Weights of a small GPT-style language model, trained from scratch on English Wikipedia.
Size: width 256, 8 heads of 32 (4 for keys and values).
MLP neurons of a small language model. Each row is named by its layer, matrix (gate and up: input weights) and neuron, and shows model dimensions 128-255. Each number is 500 + 40 x the weight over its row's rms, rounded and kept within 0 to 999. Numbers have three digits each. A neuron's up and down rows have the sign that makes its largest values positive.
A block is one neuron, or neurons of one layer that tend to fire together. Before each block is what it responds to, as a language model described it from the Wikipedia text at the highest values.

Description: Completing split common words. Final word-piece of a common word broken into odd fragments, especially the e of becaus-e, also am-ong, al-l, bef-ore, af-ter.
L5.gate178:518516497492576507410575479561515464511614504486514499499461566416448480542438497521455517494540456456555428533516541497522442510529500474475472513408460458433475468534485487489523516482506512543486570524507512386570491480528495514506487468454512512468517524513498435557591494575458523514491526506527521515501509511520519441549492538500475463558560568457539496452503506446431547529452
L5.up178:482562451535489505462539511503525500483556550491493486521436510573517524583525468476451500498490546535502531489509546524431543482477426435533566554475471516498505488441509545507491405480432507514507494512504539456570456514511462520496487483498471507503487533518488535499427552509530443429512472509488552455448610482475588436492521520574436497519423537494497550495498536548541497439511
L5.gate248:502512416533463494424527500455523482536489516563453506485521451504478506455508489469447497505531454562518512510545486488508452491472485497480541479524489533524461487460487488507492409447512479546492582529512449551531422512502504540471480492468607504496513465513506348489557521533579517495574559555557546508465526458550513495515437436575498480552405560520500536480519519521493444485482
L5.up248:475533514486488532563517479517474540457488500517532512540511507517568570466505530479529517464493555495435439428518422494538455450521498548411403481469547501545472511482482465491518472482523476498447486561438504470517522501464495480498511496510430477540566531491470466452534482519500450534515531419453538459493506527454542596520477513463399460446499542521575460539488475484505547448495
L5.gate374:554509573528454476510507535500509498573442494426454514525459521456441535520443520528495563487522496442506527490525476506449450522471501529473602497524453454481527538501513534533489461566489476482535519464508557542557505577454497463453480457428496546464428531536492433548503449455529478475477594493478516490444439525481546503525534505408486456520416559478598493474494435485507479451437
L5.up374:524495483541421479486521487449489445518487464466477500479450555443437430551440501493463486461518491439487397473458455522504476462448480522475519524492411518478586522423553458481517475487546518479493535465446492525486491528526458557550505477493480441495521451537409557562553551543461550490476471532469522485470440542458462466422563516566540491509444454428571495476488516459506402526470
L5.gate482:448548517466479489500460501495493526503592515466459491538550478501504534476505578508439534521486496520490436480545465609449547558534552532471513481489539415569518392527507534424475432508474512520484608477440508528427498516441502476497429507542433481470514473472476532490514447575485478478505509433548456498517551456530579476479551521462559511495550537500502505475461500531477458571496
L5.up482:489543535485475482486553515440529568462527504510492595538534475506570500426476592482511526545517574563547568521493470510470519486534555485438454484495554501517520413484567499501502478450497469448479492525467509560502423510461611464550486491541539535504561506525492491407500497602491466486477450469457482512561438508471439526568536469502471510534503517472506499556516502536556452498511

Description: Word-completing subword pieces. Final word pieces that complete ordinary English words the tokenizer split oddly mid-word, such as flo-or, bre-ak, shel-ter, plato-on.
L5.gate1:463472539470467472411483495447465458561463514573509564503521523403541508466454494469456530522423499515514517496487522529538439522549521545562537459500568514474492499481455513594485467538527542429553519544571583528442516464517551541454522487500526515450516500540482493444547578512547464526558530477490524495495531513543521561478497505475523532507469476472583484560459460459517442556484
L5.up1:457580460528480533513483500476516510463510507526560543477491438492436496545463516470562503491486522538469574520521500543537430434471478486436531477602437485470527448494492497427551461514521481509581484534478517528450497432530493481528540530552468514558484509531549480466534590510514546579557540526459530507463443585469479529538428567492543551529503420481457525477513498462428512456507
L5.gate271:467504523540553513503464543527414460489481550541488495483429527523481543492496488464489573516511559513425457520518478514459454462427530467506515517598457536436503427461480582503552481551546438464482524511538489449461574411483429502561501501494488563471534522547464519455553596567535432461533499420512527536461502532482491417490475553450548421508459464466436477471471498473473450519464
L5.up271:461446522560498516496521546573524492573529492522505548548443522514464447462561523530456452533509473534495498480505479446555493483527577453581474521510424543511509490472499479523501579465488485496510567480494518440488507500601437562462524544462479425517524534542516523506470519426479449430510439556528482452521437525507535519551541561512539512563482487548475491421502629553458501497560
L5.gate292:440462517540492515483495451485522503460503508554495498507517486478500450559499540435493521545486482504409486488505489489445399581556568534544502547531491461519424463494530513504566493535529575572522553460461500508409469515454517545531497537474535487495504584536558447529519494428529587432535546483496490467548484523510529500479510484492483539499431505499563470521521391528441557496454
L5.up292:502526505447565545492506488425521466500467490554504514416518518524514456463520500403455567428553552487467454466521518487447501497453541511566550485555514443428557454450490462491514532458512543511440492448516497396510500424535473498577476464469522460425483534581519503546599586474519434469492518449514445551489522471493467473441497428535556487474526512514472446469455535477544499511532
L5.gate521:560532487552507482531505466545459484495536532505419518548477465477504517506511548490479469522546545495491506509507469556417536544501538443553463495472487517472559456513470484498455566517510501467537590483482473530491441490493493456491528553488514434526543463458569498547496487499499454516535462412547476543560444541493433633533555548449508528504460516492486446567480524457514427452497
L5.up521:453547531487457439447532559528484478537513501513432542423424437495581507516479494513458484495504502513542551484536490548458471504502515507524451518488433480531565514593508561519560551514437491368492497421564473454518493530521534490477447417401523462568527482523534465449473468475512544460500451443466516551492501500455524502501578446530505477560513515490504499485494494457548495541595

Description: Temporal prepositions, until/during. The final piece of until and during, plus In/in before years, as in unt-il 1917, dur-ing 1978, In 2022; weaker on word-middle pieces like il, iv.
L2.gate493:561580514530443571456369521526492457498491440436464483426500508502485486464512423479498462497459504505517570514424501431492473482572516452406542506489485540577479532476516440549500499587547477504466559459534475488488530471432429501441484507512514516516616464519474423467550512475471507541426514525512525470539495486497491516533496564477558508461526533518503468508480524508520521417517
L2.up493:496433523460439474556399572531537462509473519470460553486534503500493493445564499460460559546476550479459496501443528401504417530567499539459497541511485499595507500512503488506459570512443390503451464479528499490494474462519440518409472478488500522522484509536503533479523572502524430541545534483468513524508471552468471473516531448500533450506485494456465506479555491471584472443599

Description: Mid-word completion pieces. Word-piece fragments finishing a common word split after its first letters, e.g. "il" in Ra-il-way, "k" in Loo-k-ing, "n" in retur-n, "ot" in Fo-ot-ball.
L3.gate210:468494444563428519472473537564540508484498459515489469511434490527494420460482555520454502500441486480493512518504472507502537515474493493495512470532507474498515473486439513506463531504518480460456452493523434539495473500487430505463525422457486498456504463515551434446564472519507486511490506487579468526445618445514490523453485482473510489486474499559518506498486525484488568461577
L3.up210:499507485500448547515450519544555471548491544466470415509432463527510461535506501510484506541398536526488463501434479543477568490462518464515505502450451468471523514430536449486492544461567455570458545494513422484522545472518470544499530498457507454494497410538570459512495436521541497494584501446486504430515496489549575528520486567383475421405542536589404510427559511519498496423543
L3.gate306:508486498454496539547496411491495488557567556447508540450511500473463550491514501526469504451441491475464536433465542539495473552476489447535531523553498497564536524487474477500499530580480499535482564481475446468484471458428456557581468548453501465436460576453509510494523523515575468584479522541495507531481486494453478472486525450419491516488513539484435440535506455494511522507457
L3.up306:481527491425490522460509485462527401522540486500548424547532482417525498566497545426514472428425524512518506542431540527565510501519469503589565507534528449490479512470514422440524514522524505551523457480452498483520480481474467554550488524480502465451420435466513460518530463518463527499578519516548558507518525467525523536482460499513506478542533506491497477486497549447535539472401
L3.gate328:521481516544417526592448455490488492543527450529582527469522445495490456484487464510487464507513536552510473524538447509572446480536486536548563455502459493494531517502498547512507506504487468437522451509537456492519526482427493583499507504521532411519530591473462566413536483512575577553471497493511541532623474470516500546536484537466491458480558488509515506409605495493418552492480
L3.up328:536473568558482570458477428550531533489499458505568496477554477492474492522475438460530544548525482581484509570487475520526453471470502529439533466507512535490526441468502523424453437467486468534457556521604604471512506517496435454445447511466520428512526514472518541497471494492473542450542550431497505457527460524528497489492470566516499441560487465498542575490546451492514559458565
L3.gate336:529451549479503513598521560461511493498537482495460493437494521498522578488421550581537506496535524488527510448427456445543495565470509514520533536507555480515470529532477539534525557499471444542479485501442536527488508526418409562450479521456580446502550524574570464462575493525550519471479480487448532534464547471501456481471470547440535515549552511488467528471443465463499462459478
L3.up336:549503484501471532549531659578548446590452466473533420480530476531495425549541500550531394478440454522494504478499498533550483548473502513449539472561514470517558512517553510444562574467554461591505522456536514482525524511452522500507509509528533490501425540479553491470523550480489490462478570459517505462549511414417546525470585487494457474521556569531525523526469447549555495499514
L3.gate339:568508518465444506619445463457454506490521567539506492474516417498509448530457508543566502515462571578546490507456498516543463489483460495474460473538548547464510453508516499572504460581492487467481493481492551460519456449407507555510578464464562475461481482466546461418570434538558537463459533571535504490548462507497471502494575567491447511552512520531517541548488548538461528480492
L3.up339:557464489477577549549492494515583521472505532542564470415494533506451536531563444477469503395556597499453515481506495471548491501531564556524514542519524514519426510434514490542526487438461502531444515519497434524484605510595512510501426439458497503468526495507493466500556509511450383521544575500465489451546528484495441549539598524409487471480470555477489524473463560452462506474497
L3.gate361:500482546500415550495490465553480607480496467512488478494499447470485485516459436521522470452450507574523423503517521545424545511471538470502470527555531472439512453455569463522452485478446527519501501469572479497553483468525527510591499501487403467523569456513447502529540466511525427517474542536561485547539515523525484507537478489435463497487518555506541512521581529566504509559488
L3.up361:519471513503509567566485453540451613480528483504480523467492493422407465448522483421511466434527491479513570514497499534517430502512522527502482501516474479520559524508439468539503536400432509480462491466480535503456517432468408465467593455478519460546408522490526492490409537529479535509396552534474494529480534510510531520497496562464568505503405535505517544548473488504490482534456
L3.gate362:459538482444455446509554541499595473479531493520517467465427494563519425440516525593427544453431520554578479574505556446472488475512489424512459517462423491494466465480468480533562457428459449476458504483529497470508550428495490522476480569510525483465418495499489511529547468547562501491532486529537508562568490549498476538442502564519504499558545498495506416448505431462497414518499
L3.up362:477417511451460465567492530545505470477528595495573574490446541544510440538573505542495589509406520500516518527514455464472467535536511515489521539515530527495550501548499471484494544549502475525469486469539497497466466453503442476502480488527572418535445511531462476514461534555506440505481531530479553497553512518479501546438565553451486492417459471428457494483557477509561525508514
L3.gate408:441527535525423460512462513448542478435534549458560484501451482411486507493456454500491435541493513431489456528450562459565500500494505510471457459521526532474480485547504477479504418482530530594513405492536508475552501491540534577527453510511472572514538456478435567486567533527562534416514442438476471447505548512508482615467529489492530465508450522511504501422457513531499488496511
L3.up408:501595511480457464527475543500474431479448568489531568475435530406499583437559535465555454499498509503436491502464517526511527476507503463441514521508480520498476549505574462506595494520545563450550528440491463537497477437513499529483486551493408543557539553539463514452469494533464438580466528479472488503523529555538476541514543475562423505514491489500537493467529463532514531486502
L3.gate493:466507513497511483472530581544519468430525484534561591433504470513542478515507519437508580469498520564514485503554527437482566548473554520508474469533495541549488540524459552459472446502473437478558457491488509473506469454487507476480489469506489541505509533506487509429539486471554477413525483507442471490504519451490442448515460466431461477481471540509499504493437465464472487516520
L3.up493:582466511516438582472539503545537545621588408459505514478513422524523511481439459536540536520489499513508459536481477499559548494520498554465495524539564485554524464505459387502445535550516550486542458503556491474511528485514487524482495526566457479518444463473479483492502533528472499486472530544471524442471509526498474486501519479509492518496538512502497468509536506524468439556501
L3.gate516:462437516461517517468600495512464503512550470521507518414530472499535418394533488569503525515522581547423515438543502480454472456449558482508493531558428544519470475514542477413461532493479563526504484541451461519530550477562501552503525466561514461515377491517490524458526503538479516569407507491576579513572494479528502506487520487531476555511506515521500485433509462470576458472496
L3.up516:502522474466462507465486504525516558605532492496497490512529510512507443496459540531509414525492544496523506523492508489430541526410493507482473516526397455530445425452518430495523467513470562508518491565483450517440463489539485542502577554528542494459428488558463513471488524500490487515486514471463504457524491528588526512478523601493565472489501409415484472452514503460480571437470
L3.gate535:495538536562542498526522521404514568474456464490511458515471501472484530468485494442588440474510499499533501507468453530461469533405487511511475543513534478462475501570548500481512545449500492413447540438428524473476528492490495547482494442543499481502519449466493455578491543522589543534469501430444501513476495595571539509527536497551468522531437514423529574478521420443488492506482
L3.up535:410486448472461496477464464570561583560471467577475499449507442440503374576569490517506461558511523551518532502501418553501475521530485529515518580521478495487588481522548471473511421523490561568422543488497438503427510543555545529503474400514511471513435457542551517504527510452485503464454524528562494465493438543541531495517530563502508491468534508506480495436572492516579548509517
L3.gate536:504454467494483514439493403482461535472540516562544486505475460531481491447446482517512483520501510519435520445504536539453519502412446477530449491488472555484485453497558448555482497491420507493421457500501488536567510489473497489411470474567462459550511545469536453514506529510481539478469489596479515539544538517516394503570486461440501531458491515516470546434513532473476491499506
L3.up536:394555427501454533450395549526484529517508467553535557525451487486555514511395533494472535482515434428479471512459477574464486470514494586516476490456565548556500501538506442551509521463574446528462457508490525485462510495404506558490528565458497448471509498548508494452512538532449537495517507490494524574474504543584527496572474476442534488440519509560530520411502547474452502534515
L3.gate563:493436453561509485508479524512508547560537521562536445524500502470544537480474505540508539514494429516508462456502569479557533485448544535497440497528503508504526516499494454521452478487489402482473451420461528490545531514483472490505522448520451491566515535523542519538539551529536497520558536518546467617422539521481520506487546524463505542511537475466466512473559440483494425474470
L3.up563:457479583481477502541477496448478521496502482491528530497493521481512470510462409555518545436450459519499447463566477494524485497521474508516460480480494478487530593472476494497487498458442500549496563458498445465486539502403481486525494410447522508488515501511489460463546493497505485476569561554500443464480501496507491537524534553522451544567477477473525548455472429532504455520483
L3.gate574:511468482446598491554462491499480476458451554503482525524500484401491455557436485440475541544577490494501482524493500438524451499463519424472515469522539507483461470460531495447559485498383453538479545513466475484426526483525502530574443418488612462468500492491561476487503533481473435555510505549614495486480491494490447513503544514511475471535420500413546506522516422545516548533518
L3.up574:482467505487489579521440447464481441484495457556529459467473477520499505537530471509468514537527495535472435516486450446460485592519555497487500502480571571466492378470537508533565575515477475516428518498510557459454478515494491456500490532454537479490602539494526511519551550453457557557531532491536500474533466539420474495528508493483520490507512527547489538438503518437533473500469
L3.gate617:527448489570511450497502537461499451472579477517543531490490447473484482515412531433483545461455463546408509493509507464520505503433538513512470486523475422471471564487534477573434430509523459468461501510531485521505546529485504550418511496417455500513557512565542489413516474482474477513483519488520528503435543514562522511565523508457495448455438584567461565500494485436488504504541
L3.up617:501437522470470504458469548488525432471523437506480491502499412488516447491453458516515489467474523530450525537507501561457536536453446505557499513518533503451516544480570581420512497446570463518477432476502505454482522515429505529484573426504487490541602501579461473523448465472488618539507558510526459490514498441504456483508460543540531485506459448520548508532471519557470512552520
L3.gate667:539582448548457585496515525525496464502528486443536476453438517467488476474462591588521466524435516494445486504570493532457494436490474534515446485484470604478549533507468513505533532527527464479496492461469534448460501383556465516484472470456479421525516454546521549510553473548469451500496567500387423457485496508487510533575591465501531490549528467514552503475520543462483477473500
L3.up667:492555453502492488510490473479511505487521511501518495439429520538458425525499494580531529511495500441403497528551517474505483510500532582516522498494486572461446546503452513509476480478469484507580533543506587433529514440576500587446550472431486500455544477515469465516540513550500495466466493505492483486514461498458490544488591471496526509540570495508536466470528540578516409474537

Description: Word-completing final pieces. Final word pieces that finish a common word split across tokens, e.g. dur-ing, d-ate, althou-gh, variou-s, und-er, whi-le, becaus-e.
L3.gate28:407484499500500440560524500534518500469511469515475540577479528448481483452473571470574469470511494576459546508396495480422439411588600556461442520506477535480486467511486568535488470460419551493439474506525541453475465505445430492540400556522490465509499471455541482449527453488556519522584508469466485495505488483532523521515420525524454474505457523472500485546453528570522451522471
L3.up28:514514469458536506507545535475467507466529379490524513558455460491515487458469666468542501564406452559570635512513476524531471500503514563441479436444498520473479487488497528490484446460477509477464467445514465476444507467468481464532521515495509556504454476508504498490546495511472488532575594515561500531489518494610502511454483513471460559465475506554446533510410460484574556517538
L3.gate41:467499449467515503498453521446544565573492479513500445510442537479483460537500485530601519593551498492404530470561459485545430555499528534467558493439459554442434550501565510475471534539490515544483475497481469510476468491469464461458541540484517527443493541497496416431451454498523544471449550470434516489442505498467489524511506514483558517537559557502486551528482477528535419456501
L3.up41:527464544364418474497512532482493499492438490564526511502413511487534485473450563518513504464504497459508517467530408510472518518547474458467474508485451513460466528499469475489532519546580537487532576481481514516500481451512466470482547514522513493511548534505553465467491478545492550580533573488524545453480459488513523470506463500552477526506475471455431523495517443530451447498495
L3.gate85:524448486503575510532491463508444474490480428529453490516520440525536529485527468428504459438481513446522540473479588419510562564494530476408479508486486490513418516545426471459415503506468597553434465504530520487497484546448544552467440445572499594544566451515537514395540462551482521600581505533501522543482519504451528525573505504451500517524478506470423478517476463534474490485549
L3.up85:436481514490558493516456517482452538497466453531514438611538533494503512423482516547430479504491507513536509531542513537551479449462481454452513450486535507506441566510464461488516497432540482477515473467560501511541454503450508515501525521501518515488522509561499542412496479488612493523409496521491586485428492525480520433519438503473469528552498463578578514528445462449463487491460
L3.gate98:534512456544470441497524433541582510512544440420474555500478522420500493483505574432557485557466510506430525517451487527529497613500545522505495563496437602432480566520477545489512500492533515523466506451500538463489504558461469482476534518519485491419518592468432543545465424528530536552519527475469463545452514455548459468519527584482517501491426487453583464579446473532518527502452
L3.up98:500461517539538508470472489484457520513544469492468462493517531507500591496496503568509472587521467535517495555537513504497448561502487479466584481565504509514434511439543498521539484442549534474491511421571513505594475535487532526459445531525492555415523485449535509481531513515550495498546504529438545424494476478433518491462492513510497500502444540462557494474479519535477525384478
L3.gate101:550445499530518476554483499549421511530560416459508507516542497549559443509528549560445519455513501462444459431476487489490477481517478435498496497549417526460460484568481513499544418493426497487501523468469544496557450465523461572499489528538492546564482487486483545528523508543458451453493485535555544519481475529508546533560459505540462505471525437475480512516453529536507475422513
L3.up101:481455434592479506446513496481534521484543532491486469495546537590544455505522496498435518465464450486480451419450466515506530561484461517491497551511461521532490529566496459562533428495498515568477489478551494495462485437567495559485477546495474530513546491473485553507490527503538468479544521537588518520530485529549529455486481481436544514437531485440524528547422492458510551516521
L3.gate175:483434453514497572451467441539521419508489473408489479481450487507441483503470463525461510509530484485440482473524471449459499534457551517497498458434508470530477469442551544453595528494490518569522497548529455466535557455565486488542493560563556465488594491515429571493501488420509416457516548482434468454520479515542523457538555466514525475575581514546449498502530493538539481562511
L3.up175:523485534548546508529512548560511491501511539504466460502549390479392513516570495439560489495529473467515517493462480543442490495518525479520466501472482498490472477506565461529451460503560508601445497529528470484494564474476478505437494548502541485532530575535483487509407548478525516497476488500501506539441438506527440414505440492504554475530463459461414459515510568536382547508506
L3.gate191:494429472490504493493477486522458466560554545495580491540496500475506497540515493534449500484573449435547500445504556450537501482490470480432511503528447513469536479494507485534479527510519502506534458486487517526476517539544533552506493595491444438530510481468480480456501449600488455591497525548451592525459482489514503456511496541516476409419501532501502481479440526463512487457539
L3.up191:528466518492493486539556522483471448457524470475508497552518524539491502536402482489529471565484492466508499542502494498545437559455442405541523559429498533483554508485479529518455525547511448518540534536527501520483488436494577450504485561480496475522512545472511503453502497489549499536495501528480518520436491420496568512629548477517508513508558513550542485502519525494473533488461
L3.gate223:481448535421446515524468518479533482495532509515465458535519474520507556498497465568499548507516496458474454479462509490528459463564522509515431498517498438453550419516499434469496493499503464530514522502481478418512552473509464463458545506479411539573486527406482484490575499575521457503530451558535508484520417465501453513562457494466438456472461568546536490456424510467518523523479
L3.up223:552524492556498470528492452461531530509513551517456479492497455491510508493470531482550476543522472525504505578494442467566523507527611544538540574551521492429516527562499542458485524477556609475483488502501522548511518440519516511507454582520550379530501459498474512460566474510519547504436584374502512480523469460528515470447473528539527425527552496502582407490506505554457527553497
L3.gate312:512512589477456487523522464487513519491494538502512548472514496551537573503518453512514495438520452532514412451508502526488522471561551447480509514494527484512501479466516519504540476512493541573557492555562465449527550502553454472512492497470485483556535464499510468528495501427538571446488540527469508498531486504531433552558477419495459484580449511492458463548498515519578567547507
L3.up312:534544565513521423552488452468479429513507463549481526491484429463495508451491512541473480514453546504522513516551500597503514510345449542546504499425470490508471540486522560558516499465476503447490523505512457459524556539464521519459541543477467488545488503541499465555559489501431588506536556560517475522546490572486565533493541586524522482508447551508464583410466488507459484523485
L3.gate315:513509455454467518484447527532531528423493463511494530492467553453429517420463453544479490525557537500492520553511512552499492486491504562522489519495509544486462451543468487571405514534504453448494474489512444482442577590498426505442525507504486471524512511531552547505498503497490551505526544502486505471487582502472450500524425488506515481542534482473619450471505484541457467518552
L3.up315:478455532546526427412498505478493499462477508546527492457401516469492542498490510520589545530531479496515536443423475399541496544512547451488481488542538476542508570542469530568489546471484495524464526488470558553529510492484493438509591459462496463530548468510461518491489476542438527565492522542502518505478476513527527499543514499471497460463487458517538561495474490504560520485562
L3.gate414:497498513511512425503535453420528470520483480530513584421484532509495477502504491564404491417499523516504516538557540482521473532471494529538499499529577522570481527491520551501495623524493401521438569530493464517500514531529483498482562451519503445486455522457484473494481525507475495519477489559549460591508516516489481520478489442455484511609435470447461510473450450465532502510478
L3.up414:482505507471495554490537506566558505487435512537504480442535498546491497504475479518465584462463466454510526505545460423514517492530543480577448532587502544572492584497504401516522559435510519478503552534509530534599421493530521481468548512480437484491515525427425443512477507510505552521548406519515482478510482435488491506441494479468558459538537457418542437564440524560522438431451
L3.gate422:525498488487454491481456524500513486516548486538458485543462562574518472528462437568459523522508407541459515452481480487561607522515426539440466433494453520546467492536611479499539488541454520499513542459445497440438436502512502540509562542486523448524518562457484529472491517431497422514484513482528541497468575595408465471535448454515559525527538448512499561481492555447503505501500
L3.up422:444463490479502529577498482505543516496552543556520441511524550517502470427556552523464502466536452496426551513479522517482434540466522543452477441472445515498416455531505532469533461524447494535521528547506498480518486496452479416477497568470531457598456478433469478508457435537526557529493483461548499483490435525485493519551515512535515525409515537546493527541518494553479443508459
L3.gate453:470479492486479469556507483432493507545538525535445488520502531516505544524514520490452498492526578423556516577570414456558510484497480404465473513545496481466495480519493475507552467562467509551496463481542528478489548471521544472460508515580521541513499447506518490502571495532512527535476530513453537521448458406444597465472466522520559506604465540513479427478488507500527420516457
L3.up453:498503486472538453511537504525512427476498524513486534475428513529524449495469592530570407555469526471501590628500545517486561510531502497506556544574437469524546471490519517562441456491491476513485476488450580496500486522525529472524539503458531495484416509457503481521516622511564490601449482535540427449389545494443497478489485585498488543473502490448533532514472561551497513503534
L3.gate465:505488472502507463502551523538452499459539448407466481513487446495526488436489580518495531537527523489472450490531476561415530470572538484458467521505406512592474508589600522564508442621512516514513469460550425408542505482479494455461487473501485521457510521495582465514501529540529564547518525509526499485528528509502493462548523460565511514525493510517541575529490470529429509481503
L3.up465:572428425518559489486483459444542416446534503446422508537506520495479455440523585456508496497539436478485519552490541412493498486482525515465470503519521561517431521440523452547493471485462468572467527525504485521491486493597545505485519546490522471586561533442511549413565453477494464467462480527499484521485527550523493494576522498499492485531440496533498407456518490465572410475555
L3.gate519:521470531534474474493555456474502477539543437478457494503522455513511496421512550446473603473470495539438499489579434495479543459577556400531483558510454439450493495540492490517458533549556562463499532476537515451565517379497466550543453483475546481530476528516514433451500512545517487502517499484503538507452421480502527517519499412521467472512463509527470493575493520545595411512547
L3.up519:486524462476517535501556507496534441470479491495500485422425511460448522467473552454480509509535488523420457564550475495420453539556523542573482503471542462489463506465513569529506487525595465453515533471507463482475442421491427541467538558497535538525495509504554551452543484474569499472478520522513519503466480506516493443563515454469505417459492515526524544595457479496507486438441
L3.gate534:502504443483528468563493550509498447488446547449518491481540516477478555520454479526487493480485513471439502491595456480422495480491542459468470558461519549587495485481528480440536542499531466486529522426517444604493436484508543470545507507488554507495574502479483478522548467540508551556435467551533530532535453501516496485590585537503514534476560520569447548512498477535520461483538
L3.up534:505519438474623481518448527439529481578451510518513509496508483589501526498514546499469501442502499488508529516500530496514492435489517530459478460500647501511504499516475395474523500528533400410477456499586519499502469464489518512430566502546533448523526541549529528463519464586573538521476520482536494573468497558467505461527531516526532498395449456510531470431461490515476469496503

Description: Split common-word endings. Vowel-initial second fragments finishing common words split after the first letters, strongest for "ad" in Road (streets, road race), also chair, training, head.
L2.gate469:500500515513507462523548514517548578483538526486585457478549500560425469451534563527477496510485519571503527477430474543485494554466514441481565467480462540499449514515483546481504473486507415502540476384546532544474512535503429485523515540511408552448494495606508440462485483498537427561506539509533447481492563518427551564484483497439488468515550589434443534542489484528528465505483
L2.up469:446449480536490509470550570533578524496530510438513483523527467509481542471504458506500516537498463434440561548489465540483506479463542471430553468501473499543480457511492499458572475501500493523443499468508511570489554461478496573451492475488594498534512515502463465484454510514458599496523511490446413460441543538525465509444498542473513554524457548511429494518530546464521460491452